Part of a small language model's weights: 13M parameters, untied embeddings.
MLP neurons of a small language model. Each row is named by its layer, matrix (gate and up: input weights) and neuron, and shows model dimensions 0-191. Each number is 500 + 25 x the weight over its row's rms, rounded and kept within 0 to 999. Numbers have three digits each. A neuron's up and down rows have the sign that makes its largest values positive.
Before each neuron's rows, "fires in" lists the words (lower case) most often at its 100 highest values on Wikipedia text that the model never trained on.

fires in: "eastern", "southern", "northern", "north", "western", "south"
L3.gate200:493494467536520491488503494439499459501504537516473527466510519514469517500545525507490506519457480513506497540458523483463510474470535467468511515483519486515474471490560526517475457524516513527513448483488464507463460524520477507501451471509513470534487470513480534518497485469506477511500513505508471479503511497498538536494518511464521518539513543489524492526524516473492458496480466502534506493496537522493527509496501479502526504507510479501507519499505535514539485554492553554475504468507507513483494501487502514466462532509554460496532485474533553483492511509499546558
L3.up200:496500454569528475490509523441492491513482513524501481471532488517479519465552491509488463515479480505493510529466524470470518464486541449495516511491499486512479481469538554505450470537511502506484449466489490495461472505487468533480456462497498461495497477521495530546472452481470456494503513496508485537488549511483518505480501482499517505520520555508493505516537517485555481503489517477509485492500508518515520502500512460494533518492485445512512506485495522474532519527490541550495484466498520518494475513500497521497480527497541487478513482499550541493533506501515534546

fires in: "the", "in", "since", "until"
L9.gate40:491468501477497458464484463461531487472505499485549590501501509500475539473458504505491489524459478514458492496484513509492526511492502474496539505460513508567478484472544500511506495508523499525488447490525533526491473507537540502518456506443544487488482493512472531434507490491462457481518511510473508525498439501515444487499505495516489468506495493523472505477498506488492465489503506508533476486490497541469520510515542510466490476477484517483510493479526475529513520505515508503533522508484525442523480522482499510462500492517531499466460521508551526501515525482497479501
L9.up40:474446551483473523462482478429490483507482503527479494493519498476439510484482525484520472484482478494519503518520478514443461474514496507465502503504527506537473499494532457516514440482512526501492448484509487553514488522487534482484519519440499489457479507527527485503516499493451483508497512498503483545483503517526496475498517478494506481505492483501511508474465478528505475499487497541570499493475517519504507482520535504489443474458472549509491542502513490498507484468494504476552505474488540516524475508459512486520486502485505491491504492521530552484570506521523487536

fires in: "has", "have", "had", "hold"
L6.gate50:503476497500498508520509489528454521480540484472428547511490511513476489518520474484442534499497470522516492501508512519584555452502497469499474484475494513473494489516511555503508508508507508500491546452522451498520549485509533506504496483489498516507550518496474507489504505503494512528552475525518467459462468504520477507525561490499495484478494499506493525491531521515524531519483497517494530497497481487573525472492535502472492471506473481486511499519469490499485491482509506519480522468489536504533498478463531477515461535500498432524463464483496533493460484485490472503
L6.up50:494518493526487501487485519491472484477512502483484512532491506500502476505508557515507511494562509490529402490500506528541509516476458487514562499512461453475469461485517477486507505505504458492487535536507469486507511518505533501557495474456537490496544483481536529506476521514497472486517549506493498467477453502514468482483496455572491516515526512484514519490520494496530513495530522486491501547495518479505483499512510538492488455501530507468522525496487451545459499557506458513465458452542528483525499505520480482474504508485490481507523508500500511487502502502477518503

fires in: "had", "has", "have", "is"
L7.gate440:496492481480472478534516500498504507496546485467530517497460439526494454468523508466540498464537499476502548466510487474463520517488504485508478523540470458538506501513502495444505569480481448474483504490489497515532504538533544495494514476493493508478465473470540534435474473511441467512491535482479513498524470492507453492485513507504528486513502494535545520547518524525473448503529502476483522464483479472482472451515523543500467519511488490493484501526483508490476505494535520504543491521528500502485512472510518475523509485533487513514508485490490510504493493492540489525
L7.up440:545501523515500473528480518475487508448508504506471459443460522558515489502527488498545505544491524569489570543485525475508477524504493532517522496471501508530523508507479528505502499500495489483493533477472521486537512457489487556502472525531519478507539431463477491445476436506520495508540482457481473518459487506515477513545489531528504482519457512511491510500505525495509493490511499503488518487460466490469517524509517548504497502508482519479484494480474508536479527484490522520503536493504504492504520461504526497486517480530491520502504458543462469487499519492524493506

fires in: "group", "division", "teams", "party", "association", "groups"
L7.gate389:495503528498488527535533550498480516517537506480486495504477506452557480517489481534486513484464479480495469546495463471482506464480512489504480493485499491502470510511488471523543509475498517504480468553470536465480477493506499500504461512516528496516543458509480563500539493486456483494493515491513515504455524485562567547499545484548502478494517516524529513508498524553466512492484488501544527479527530493505510454489478503493507474510473508515515514517565485510508504486482497479458478475497482499505520464524496533518551530518481523478483530511532494509516466459468489519
L7.up389:496517504494492478512507564506515524541547468455462517499497516477558493514489482505469530459450501495508501499511472467505489457483491467480479478494472514529505510495478495533498508469511507473473490539478533466457490501493534492544459500520486511541510503511484498524543469498436533487513491486514564500487503498546491501460524486576450491510469524493502512470498503508511515531481517473522494485490509466450514469493461497502492483498485456512515522487506456518493491478496490522456485476476513438472493470513481507506555524481525516469474469507531508522502504467494522523

fires in: "medal", "reach", "reached", "champion"
L3.gate328:480501527423536517472497553470498487533501476469499489542532496505507530521495462531459517522476468501497479452470499524533473532543539515485480494485483517503540495496503519487482500511506466459524481519503519470465505538527491460464488527480491524494488501523477503510526543514511524507512515497547502551481506506516500524501523469509440477511494527482499509508498472541486555527453462511538503486492546492491531489502524503482511542544534469487539471504486502496490527528525551465545527509476481523518503474517478485482494493499477537486496501521507482460529519501456469499
L3.up328:489500521435511499496522537449506482514485474459498506537514496482503537545468474547461505521480463496525484490476512536515477526508522529498519492512485512508543482493503505506503492494542455461499465529515515459488470531503519484465491534480507512496467514519490503512525522501510507495513507490565527553489512517532489504529490475528476461508499509481487488506497468542486532553444455501497496511485532491500535503504524491469514540526530464487543457525488501492487528524529539462541549523477473506526478491522496478481509495488489551480484515505493484463533509511437462486

fires in: "was", "is"
L7.gate166:517533490492480503557471524505527508547513513498494497490510502549484470536504486449537468489545491468520539482516479507527513520502497471477477532540515465535475514515485485477492521481474457480521509467482487496500468512524539497545472547536507538499556496490560523479525491520505482544516519486470536478502470476472511540503527537502444466500473526509547496529475501472503478451485513505474486479474474484489522508454497496513516467521473507457530502519498542481520480482486540511471499484506509553500527505510473498543460509507494488487479510500479526481489504454513498527
L7.up166:491508465480458485512469517474493474476490493471481512511519504511495491481549480485483554479451495494486528526460520496476538446481480496477507510427495477535520507467537535485463511495503540453478508574477474502502505499486495462515503487491504490492416469490492507487496504489492502478533506472565540484522473502529470496477468489516490467507508506481472514500477525500522518510517504512509518497464528544524546519495528559525486518529456515520472526489475465535503528528519508528481533481514472473516452498500510502516522494513519493494523546510484462516487499506517497530

fires in: "father", "mother", "author", "artist", "historian", "politician"
L10.gate387:524521479522494513490532516525469526512512486499503507483553488480476503541472484483488516486508546476509492487513516488522531541518542448476508443468493459499516492523525522529510473478510504490511478492527442534518507534511523467542448490504460514525450531486467511463532502450456491513508543479501508484474448493470487514474492511499481473514487538510496542535467507517508540485502515489464501503501524530508532494475510532473482490496468499520509514492471488475527512501513534511464492546497503424533458505530507481486519514503466556491549519524486492481466497509471508512
L10.up387:484505564490504473520491500493515486514469499486470519499518486490525537519478519508495519482501519461533489489504509536525482514484494467513435512507487494546524491513530514524481487495531540493524468483527460484474475500530501524463492517504432492487523538473517542504456497457501503505496528499514470482451481509431482508478485526492514431469470492498520489525483506543497533507489507514502503480497519476514506508503574548469515482494457485531504496488428473531504504481559503509478491502454493446524481562531476512501514514504510506512519523513508474477513515519495506515

fires in: "had", "which", "has", "where", "have", "several"
L6.gate119:540497476498466489479492469525469479444541504495511479452483515551479503488516489484495494514526478514535556507514547473507491469512533476481507515507512472518477467513463479427543495517522508499541486483519528486562488468485515536474467486501494482471516494499496530494481483482469529546515516503573505489524449511543494494515464503557547519481495486501558510492488536519477498508535536478551494474496540527511508484478503523498506483517490501519481528532467517520513493513493500556492459511524501495508508476496486489486504541510488469495529544482471497470494515492489510485
L6.up119:508514462464494520476482517535476491534503505480444503478512502481511494451489493523525532470525488532507550525537471477494528501468539525460463503504531531531530511519459549492482506513529505497487522493523539484458526477510536538431501476513491526531526494486501508482485461514474484482522474505514509500504537532496494497523477497498529525547461513496490538491499503531492507500514527514518499501501509493484486470525501539520510498479460490432521578488498520473522502523506505516528549478553481474502479502495492498489546472490463485476454531515448508492500539486519482515

fires in: "an", "his", "had", "its"
L22.gate112:536479488513495525489498518496463519481499510507457485475535528506487517563497485461495529505511511494489483504491484506472474498517545472454511465503493522510510537510506485511550505451452492493508516511537496495497506532505514525489537490456516507513486462530501468548480476522497503484526519493511531478509497457453494505568537527485477513515515474518477549549544482466522526531498491468506485473476483501492532474520470551487525516485490449466494510493484495491468479481518499467482498500569480500496496481510452518484536488453488495530529519529501480512536456525454492539
L22.up112:476496544509487484482491530505502510517530491551512486477530509498509550485460505504553509475513528466467457503474485516531467454518547500510480486531488547522482506522529454490538499454456481555494505539513536510538487518516493488469501542521512493504560476495537518473521466490516516501481462492514438428468501502486514536489440491526482498523501533510519500477471502550523513485502523518500508488496529464479501520502499500473513511519514494561531503518496522506528509547458521489517496521484496496513503493463453514480495483505489529521487517500532511495479456505490523507

fires in: "footballer", "residents", "you", "there", "we", "people"
L4.gate438:532467519499491466501493500514466510451512507449523534490470520485484481458494493542552545499480505507477515510460515493513480557464500520536455512512494522503545532457512534509528506501522497460507508487490523570533518480508495495489496495483493489491530461470525523477493533522451509516474508521476510516537506497467546503506500484521528447472516518470498504508511530535476498509502480544504516534470497517493472468533519496432504518533518508474507511476473466547505530518511484479473534502515507505523514497504490487472512467520522540566476486529479517458477511510494530528
L4.up438:490479485504446500539460505518497469496502469447506472482466528513506487517470519471532505471473522515511494515512517493500459554503485522488486491559468482484494517468548547501464531456490519467503505531473497554507517465488526548501470494479461505549517454518503532466507520508503486483495474519525523495516517520504481504481503505483516465480486518469481534498525516542494471481482501480484510532516488516561475479528465507458475482484502506552539484504511474508481506464500493509480524472513483481543474498503495473510522472465494522543492495548463550481533473494536529480

fires in: "place", "germany", "plants", "firemen", "arms", "kong"
L4.gate297:523506507493486472546531511525503554482543521488484452480511548488566519501472496506501520522491531514504478466509492469496517494461490476513475521530494530486478536495477527493506518491498526510469535474472480496529498507478520506478537470526491481487493516499443527489532460474440499516521479484536519520502487505523506454448514528544468467490525528489492522480528468477541560495507541483502478455490496448480473530496519527475521497504513498483535560463477543501522493468521535507511509453485494484517501475520510494465472511493454510520484551498506492513474502508496515495
L4.up297:547499475525481472563537516558514537501510502501489452495522546485548523512476503511504532507514516513494490461484507462489494522457485488488481520547507507480508514475464504482470508488462519476474560500469493502518506516487510504494515464552508480533469514513453512501503442466485486537503490504536541526476514510468490445470505522505484453490494523488495503513524489488528551485488507476507483481512512451511487522505510520444526512489529510509515550485453529515496490473494535498540494442485507486492509484546517499510463510481460515542519546513469487494505471499502513520

fires in: "played", "play", "like", "are", "needed", "occur"
L10.gate57:552523508489492490477476484504527480490534519495500467527467520509527490538496485543495481495464500507498536530483470489517513532500520513513447519485482522494486523523485508519508509493457453484522538489477507527514508485525503503446518488524486526552537516496510556513489466475541490524521501498474454502462527479507487479525498519441455493541522471530514523473535465489527492507501508492509522498514490516470519508527513538505520551464468522483526477498501452516522514468493489521503520521538493511460515457521497438504481473539435500466499540530540519518543502486524491484
L10.up57:477533485493461485560462481519467502496522487509483466515492503479469489520488489471547491494507509502515518502505501522542518523470485494495492497513490524474478453517486448473486504528521528531462524476495461482556476506470534533517519490501529532470533465501494528503485489511513467503473510502513510498470468483527508535494507478536508513535527552488493421492489524476493463491535527483496465492511492506496529487460485527524493457486481508504444530484486497496450500503490503548475528489531554499499536496546519486533515491532558471482475460550490480511482488503490541504

fires in: "the", "an", "his", "african"
L17.gate362:487492533484468490458534515482496500496507470486447529466487459499507513501479488497516512482495493502507485470479474498548463469466515505479541485483502515494542528519477503487504492524446457485498523489508500463496523464528497508541490488469491487521546478503500508500516496488463517522515515468518524469574514458467508484513492500473487488552507487478519447477491442506487522513577449463514501524477519482504525467477463499486513510517506471532520523512516493482518477506507470486492536484491479513486515464537466536519506544485463522467494536500525555455527489523539509485
L17.up362:508537525474471488503480490471509544476513522509493477518561473509495488506515540485494541477523543487494458506523483457464507447448498486509509510503491487482494494516524523504523530491476494476518519511510470473517465469516535516533542500540472474500520492507492541502498537474478519507483546439505464508510492514565534497520486503526521485507513542489533482497527529498526549526502515500503508472489484487507564504469535507493532483544526463531473497482489525482502546463527514522507505531512509496550520544515477470458475511503475495495514539496462483508489498542499531456

fires in: "father", "mother", "husband", "wife", "daughter", "brother"
L7.gate382:443522503474513466553510492474549515526541505460518543491517462464489509496473441503505480489503536483518466503508485535523502529557485481503474472442489505487492518501548479518476490477508488538530469516502447496542458523533508511484481490555456467498511498480489491516498451477507506548479526492485504534466489483486482486502472512494492438505502504491504463500531494553490530529475519517465470507478495509487517507516496578505504499529499469520499504500493475497484543488543476488466517487529480443519519517470484505510506506479478531484487519494501498497517514511471471493
L7.up382:500531494499496535535539512537454514514508465510494536487503469528499486519487481483496506493513488452514488517516522483507456520504504464505457485514511461525511510486511515529486501483470515495529486522514498463463469495538489560525470523540532494472472521460521528470479495495502469533526536491486494475503464474492516531490497532479459475433495552516541478533508494517481518480529477504552504479445532557491536511447498547493492470489451512508501534500515507485504501492481493502444491523506533514494512495509478543552506477500465525484487529544501497504493547500498487523

fires in: "was", "had", "is", "were", "has", "briggs"
L12.gate138:504461476500473496493501511476486499518495526474439557489473528499514471468504475502506511503503500510488514467473504518462529505484482481488458495505514474538488518520484517447516495520488486508514534468537512505502509504485490540510484481525515477506510529501553482485517517469472527487514528469505505506533510514457494559530505503541533507512477498530518585477469533532464474453499469528542565499492486474507485442499554517502497512538467500503502526538452538486514495502503503487518536505542522520476509516489506518493521506544519505500475485515497498490504584523514508515
L12.up138:483478447548507496524489498488525491492492495472520496496513507567528474512490506530504521498512518510473479545482507533491478467534510518499555511502502467525488463526500506473499494473535492517482519517501529495501489494564507524487462509501548491580523523522487475498468507468547484531535478517558518444466509536502494467531510485525508519545482525484524547483477522505501498535490514467488512528525522493488474511528487512467518492537468501487520515506450489493547521463499493509534498467515501516449532499446493519493476507524552482513513484491516528502475478473479481522

fires in: "no", "division", "s", "lieutenant", "group", "us"
L5.gate90:537513524494509537477494452487471497504506494523463494498514496504514526529488482485463536466487485527506502488526458516506521477448546480496471489475491496504500451517473427552528526475506498543479513520486513495495502470496497482492439481482544499479504462489489512517509457475501472493498531476500455487499491482555511536472527498517488512510516518496501551493476452458537528507465522504492490522520509502494473494512523470518505500539509482527528543534526451501532482523523512489509442523512479467506489465445503501479533526513491493497519531507540493525511514486425519521
L5.up90:479517525504522502516462501550508533540524503529472526450510488493495526467471502508459498475514495505505510552512496505497470508520572521516482493513478480502456494527469503504473491512533449548494543500515477468531483516502478514539498482512494476520535518505502509469480498457460537495515483479506500499492485513540531506446523525527554551522507461530486470494506475459526526498516538480463500517555534510464488491486507491508500489506537491537526521521465548497501510509480518549501485549492522491529499510436487474495508529507529469504530502478491471526509529466504524502

fires in: "in", "the"
L10.gate31:465504512489533469513476491532504518501476485495510501469492499538458535507491518511517484559507460490557561490524525492503536528476508508485487471532527480486499453482499494507490512532444512514495475491461523530548488510531495540487487509480486513525513462472522472494521498504496464507510480508494459533526539514516502492507485502462529482504509484529468490494447512467445520549512494550522494511541491510460513480480545495488480501474494549506494485461526526486488509477491503536524508531502520480507515509472517449530455526484520534532459487506500553492509548551511515512
L10.up31:469490523496526551524471497499559464499480522539489486496522520477503516517511496528521496517520520526494487501483465516480493540497548507489488458533507489491458509444552465514482482467486507466494451466495506558485458461505507512475532495513471509489503528489557489474484494498490459462513496500476441506464511473512526524518522540478503497495466531505498474510503505501474496484480478483525527499519472498493495487511512521484467481436523517474474458504529487538501493492495517542505490499519551452480517446507515530492450487527543511494501457517507499486526496521539538532

fires in: "its", "s", "their", "first"
L20.gate69:536517475479522532495492493518524464509508489517506485565520480518507535522501525474544540537494509515496535508536497485499511513505510473503529502492550478468505488514499511533550479497506477524502487522537455526482494519517509547450509459506510505466553482516453463479520496495478539554509515492527494462515509475521524545488494457490500523508484501531492496527493482445491547486456514512514449509526494513500516539472487493506498528526525529442470477501497535466520523521485514494474479530490489511505491530495513497463464524484522474495461520494470537510539490526509550551
L20.up69:518470505489466493468546470510492510506462510551494466529533492521549511486518508501516508506477479492477519441539501465490441520497537503489477500497524472485496498511480472522541500488472459512494501509489469525485433495493514532494486498483477501487518463535469502516548480491489478459508546490519457532507520456489502527463478450499547504462561514504529522481498477471496562506511496495505479489516514477484488513522498461470524519480537521472489518492521456521542526496466519491492508481482505505527458541469523517506517505489476526528511532464491514519505460499550499533

fires in: "that", "during", "considered", "because", "when"
L15.gate104:565519493509490523475485532524470525502536478506497482512507531525498493445455500470502508500531513479491495486498515500507536496501504508486449510509509487524488498506453494524504473524516503528478517456498520524484498494518491590467513521441507512500541502512500476490513490459439500509480534473523469507493527539517487501524490514473499475543502496458512498531503509508503462470517519493520475473534513489511491467526508469485472543495484449535485524479489503455514446466479475481505523512463516498518532491507520422464511488555469472523511484510455506513499515536529518483
L15.up104:512531521460447481504510496526516515495543486484500460504536509471494488479492504478507471523470477515534525496523482484527473486508510502470510443533487501531492480489492476513485512460525520507534472495521498493484496482511528513517459508536508531528490529508474507502490437506506466492467509489502522565475481442489470527508514511535493474500523497503550509478502547455557561548470542528554556499521493446501517506492501492489511487463475523479495482444483468485482535497480524518495497532506518520529493498508497469477476510518501520500479511508493561480511490530529499533

fires in: "western", "eastern", "northern", "highest", "west", "lower"
L6.gate73:494481490485530544481480499467507526493462508504453521524511517518526544535528434492492493518465491531527481487467488480508506527551519455506462516483515530518504481473548533547500461490493529489502466528491490530474447549501504490560444496485485475520490497490525522495527471444450478511548496534472459455523538499479460517493496523478508521505530534527495531495502480471495521496487491496500514488467530498487482526506492477522528543536496497489490509498507490511555492494505540492497496523491508507448519460497505512514491525487494522464496521469521497481477467463488501528
L6.up73:493491477538477520489473501479540514533481502492509492468518465521480543443509562509510491513503471473484467493493507515517493501561520474479526540491543511480510483509475566514479498514523536541472464511497513504499490525492474516496459465467512485518497508503481526484529494484507455519520464468533478512459519521466511476478493503528529528519451531494498518528510484447462503505502526483507531494491517498489529531478489496494495520500507460528481499493492546468545494514519510514538482500488496516471495521482510507489492533458580456450504427502514505512497483493473496541

fires in: "when", "become", "taking", "reach", "as"
L5.gate95:501456487500446490470452499429525489502507468529499495528480462522486506537497489530488542493503539531500516469485509536467470547515548508529515495476493500525529505560514476503492507536497518458498482458513491507512480516490503499500481470477503507458499515515508483466488433537455453526492505505505510513513504498493503560511448494495495522487464536478502474501504495490510444469489535482505492491495540498447487497497510523582507539529481516513503461523483476487508489500518485496513538471500462477481474485500488509496561509497498482463496489534521506525542496471497498503
L5.up95:515502502512492478503488498461514460468486515518496527521469468486500477500468493525503510425508489480510458510511519538463523529498488526467498509468512546549497472560492464511468531480541536522521526477519513496538512541532517485466551556485522508510507510549536513544469487505492487488437505487507489505498480510516521513499506509530470513548487471496467466484514575523489453476488496531491492470537514536491464502537498507521508467502498492511527484525489506486491483486480489500521531528504516534526480538479468470491515470461515499510464525529516461493495476502519526524

fires in: "north", "eastern", "release", "east", "old", "western"
L7.gate387:536529481515521447494510540516476496446511511492531508495490511500474454477478474527518475522512480524489505502501525489507506527499511447494505544499517517517511511464532489428489474504495523511496449475486534487511429497524490476546468491473492518503534443525503523459532460485494490514494471521519491519526494457536488516490508505514507520503500524522489525510486474466509501483513545493487450510461533527493561500460521498506459513537513512543505493471493450441495528512489489552484499495491496493513498522494488479460471489519492465489501512476523514478547531508534470534
L7.up387:491470451517514506499493484497517488500500484485509491488523507453473488503538473500494474518496493524502503483519532526533498529501444460520509529511523479496486525486495546496487466524494506478544503497516489490479495500507509521504473484530494467511468499496506501493453468556496483514563486534477500495542529469537493545550488458501474519521507535515503524512506506432488550520519506510532534539485526488506492488522504475487467565460514529499466542453520535511499530508487555510518450475503536518524470514456492520529493551515537481484462531461497513522521506496496471502

fires in: "is", "was", "acquisition"
L16.gate2:460517487534484541503476497467467537485489561514503525494512463509474501502467532475500499482510508479491543529521520513493493524479508440535485530466520504529484484530491517492451503502545503500507524512501463441476478501477508497503504489500522495492530499463492492494518529492543515538513497464495521578480497548517518473503524514488509477542490491460478517538502503483522488474495510498484515416546448458486499507460490488560488485521497507492475523464473498466495505484527502462485525515509452474517502480477486528519501532462488468491524491529528515488512493494447507491
L16.up2:474519482481469534521474475467542470470515458562497484497506497528487459493513534483499528484497499549520470503515505462501532529524536494496470504479503504504506550523481515473481516449489482510506490535478498479458482504503501471519480549517482496510498482455545534503519511486521459511461505502489519543481496468489467498526457516535501496530534485523519496540482534500504483539458502503459498425496480510532520463509489504482509502469459503500480531495509436516515542472500528469477519520492506532514523474436519487487494490497519502492553520488502479522508519500536452505

fires in: "s", "its", "may"
L18.gate134:535491523481497502481506522537502501475500486519506467526488489504490479500433533490535487456523515469498530519501472510527543467516540466507557490496476420482496505476512526487506504488467524474525528493525482453531490532507475530512512489495514495460523496543535497433508426491550516539504515452501520493533480480506480486467506495513517510520461514485479546489495487473517492520544491511507528485506502471498485491503504485492497509511443485484526490473483511494474512526551521488510509512511483463482491530507504511503505485568488479479526446539484503480504495527442515507
L18.up134:484519474437497527495567496501519532514514511539521507530490501543524504521483499490478482477527470506495541496493539510494477526518538468507508556527534469500479509507517486481521514477466489464509485505493456518476555508477514505502481471460515472480488412503488486502510496458513516486482483502481478517425464488509512507518504506502456527490497526530546463482525492477514524490530507543520483485511472501494533528501500471473507472467503504508485482507476439526513528482469477492493526515523479508523499500491517526465529431506486520500516503485509525515493490514426501531

fires in: "people", "residents", "students", "characters", "efforts"
L3.gate302:505492505537468448515515432491496485536542530486508490510483512506485462478532469529496477509523490499498479506472503512502519499494529497539507460498492517534481482496470502509468515460523502501499503509558510483501519453528508473528478479532534522526493486459485494469475487468479505511497518480506566492527451446482475495454530503540515516513521488467513507514474504489425481446490448443526471488441491498482506500515479522481484515525517507477503555515502506550519495506469510492474512512509514474521497492492489504485527490534488501482540467523558514497492476533528526509
L3.up302:532513481521484459516506494522480487556502482497481487501453529493499522498524499480475489512519504557497493528526491467500467514490492512516495497493456510505514520502443521490482541503532496488504521489486499512481501491475521543563446479519507520539485496477523530477500478452542485538506510469504533521477488466505477513486518503518471461478507507516512511491533520534446460504484444451498502526457537514504521490505475568503428502512471472499529501544511518499525507475491494483459515459510477488507477496518508526492513521498441488510541454501519499483466481529476471459

fires in: "not", "very", "largely", "considered", "however", "nearly"
L3.gate502:527510476517486535528499512500501487503555495515490552475491529517479519503495513490497524502464514499474500453517495525502511521541486475458494520498490522492460494542495439504507506500486505537525494524541526528499442508501528464489461509533498501508544502482477509471463490519503483455484479485500529535495494486529403516501486502507512506502484523476501508531483467489495550511514482502573494517489478502446494507531520564501454502482468486484498498490469490514519495509486543534517473513545517489476574452502526498477511496530499488501524516471510535478518492529463509493
L3.up502:534476471480514503504504491496538497521523491459446484501451501504548510481505509514435530516522513480491479520500503495483485541494525521450468538538505515506480452522515522513497484527467528508515514546504499533537472488517524488494470518491502549513522516495519544484492512514512495512465519507494496537456523451508497471484476510501485506529514508511514483483470510481520527495471483544527486505547462487493499462540474492497497507473454527485508523505522506513480508471472519483494493533488485499493552457534493505472540514487506471528461549445495536474485473585510538493

fires in: "was", "is", "were", "are"
L10.gate447:525469493468471471512551512489521531488489484537451494495466456492483533511538449505522498481515488502489538487531509515487496518493513513493476512519515453538488534494488541492451487492502515486450539478515526476520480531531529503491481499552538494505530542492534514493467495505521505521534499551531495471540519541515505544544502484479516466553543492498473503505474492516487491526505521544562512507512534493465542483527528518541525491492458522485517482499485513475515442517494496516486510467516499473441514517490491508511532513520490471508508480498536491503504479502460514535
L10.up447:515497447518446475498449499499494525429553508503454505476489511548499488518469497483542510458511519493488546536464521521484509453540471502498468534487491504501493527503504474501496481558476441475543507517480481516489537504522476511482500556515479497482477482516535507519493476519475467515448492528480516498498498523504527569520460490511467491504539493475533517477511516547460495517510508497504501478481524534526492490513474533475533466496465502458495485506512480506467523488492485482523505502559523485469505493518516515502519539509507489470521484496545481494502475467507498516

fires in: "microbiologist", "married", "bacteriologist", "produced", "anthology"
L2.gate161:514544521520496508501449530525485495531530520527533448501496522523457489491498512515471475490522474497461529506494556481561487475445507500494490481498447505507507469512509508479510538519501482481501488501519506525512489514536518505499477490524554512497479470472509528484478523483478452475505563507496519510536471534471516465527505492513514512496536492468519507504453499530498503503482564484518473516506493524470488512541492491488508462545472536481534500465489519502529500508483515477500445530496511491473518508516504451474478505522526475435495476537484514447460483509462512528
L2.up161:471512461532469526496511460500469495479531476526512476475473500471448499518481462544499470478475482510514461498482513500514509499497508503545533510502522549476511493491448538499511499470481470466495504486535487514476510443506534509529537525501508493492519507531492501469507532533493499498517501493523509515544473510499515464531494533466532495508513475484482558509458519514488516476527534435528513478483465506548490493543517503519530507505538505504516500477518501436488467472508530485516512478482480506463495471464510476494476547506554460429485498501495523538484496479462491497

fires in: "played", "games", "play", "playing", "performed"
L8.gate65:524490531545517509500520504504443478498525499489519494522467477507487514517480522501500482445471519507488473504527473480515468487486538502519502506520483493453547476505495526473495475547481483504482533500505518510498527505490465487503497504524540480516516466510535549483521471502553499520520529486499476526486499527523496488498521429509516469469536483492461550488454496487499533468481511468491503557477507492511489496474510506513471530505481470557453463557514539526494500476494500471425510537521492489516487492517501514500508512536465479546509498435495500475552498496521478490
L8.up65:494517495457537522509528478510504513470484514514448512523478516505519493520515464501466506514518526529493499519544506480501497497446510482498555464519471456484439475457511512497530474518492536487507530523486488491496514501492487487477494507501508533492469539484507490482484537499485505510492527494515504442494488462504499508438494479482488528540484512514523508488496531467467489506524521510522502499497503520498575500525546511465559481501489529489449535480483524481497500506490520490528516467427515519543523477533532491525532549535540514521515470527530466513467541522472508511

fires in: "not", "often", "still", "largely", "already"
L5.gate506:519498491493520494523461506531494535502527522542518491495462509499520469511533509463530475491479521522469471466511470477515516486478489512503518460484466535522486496482507515457478514509486543492467472497482488550503502506473476496530495448502560514491544497461498519486467471518466527501510522459498480488529519494469497536449522514482507504483495508513542500501499494482462489466538478497510483532528524521503522524498476545514495454522524491441447438514514489519517506527467511464508499508530514484505494448517471524463462480512485479475498509458549522540462534474488540499
L5.up506:495464495518481541532492499541502512484492507479505495526480468519509470499520513535417485508454478456529489501507539518467486504527510477503516508536516535510533522509464498511538503477533548505484486528530543508484460487494501485508488479545508531493534488510480501483506507508511542546520531505498500545451516518467518516494534531483502529507465495512495514458484504476483503489509481533524541501543470483519505507517445545557497465475537489484474480510533495526451489457483502480492515495478489479501482466506545536477505482491450499460522490455492533540470517513492482485

fires in: "after", "wife", "following", "stated", "went"
L6.gate168:500500478548506494463506476523543514480520527474474521542512536459457472474533478510518554504485497459541446505499502463479554479514482487491497509451466494464441525521471491507478464532478523469528533508480523507518539503474489503483515457470508489512498472518497470488475494484479552491539518504492546479474516495495514476535472528512505488550474471482501492491480477518506498509504506479455552462499528484446495508493512476544514470506531501477522514486498497544527475480531520465510478519505488529510540502471519479517478489519483518529493515526506532484498475524524548505
L6.up168:478530503510474483508518468555481540514500501539503556468513526504527520515480459486464541498471483493481514506512473495474502539473485498477483508482509454524470439455486487516507497486542538488534533472521529449504506469487540504490508519515500514493468536544509454471499514473505520499488502470541477510459497503503486485504537520517517481510535490512498539506523549552491471507530509474542513472516467505513475458575480527501459536458525498502516509493506476482475491497503478513524539558493513478507520484497537516472528480462477509505477518485517479533511488529501506489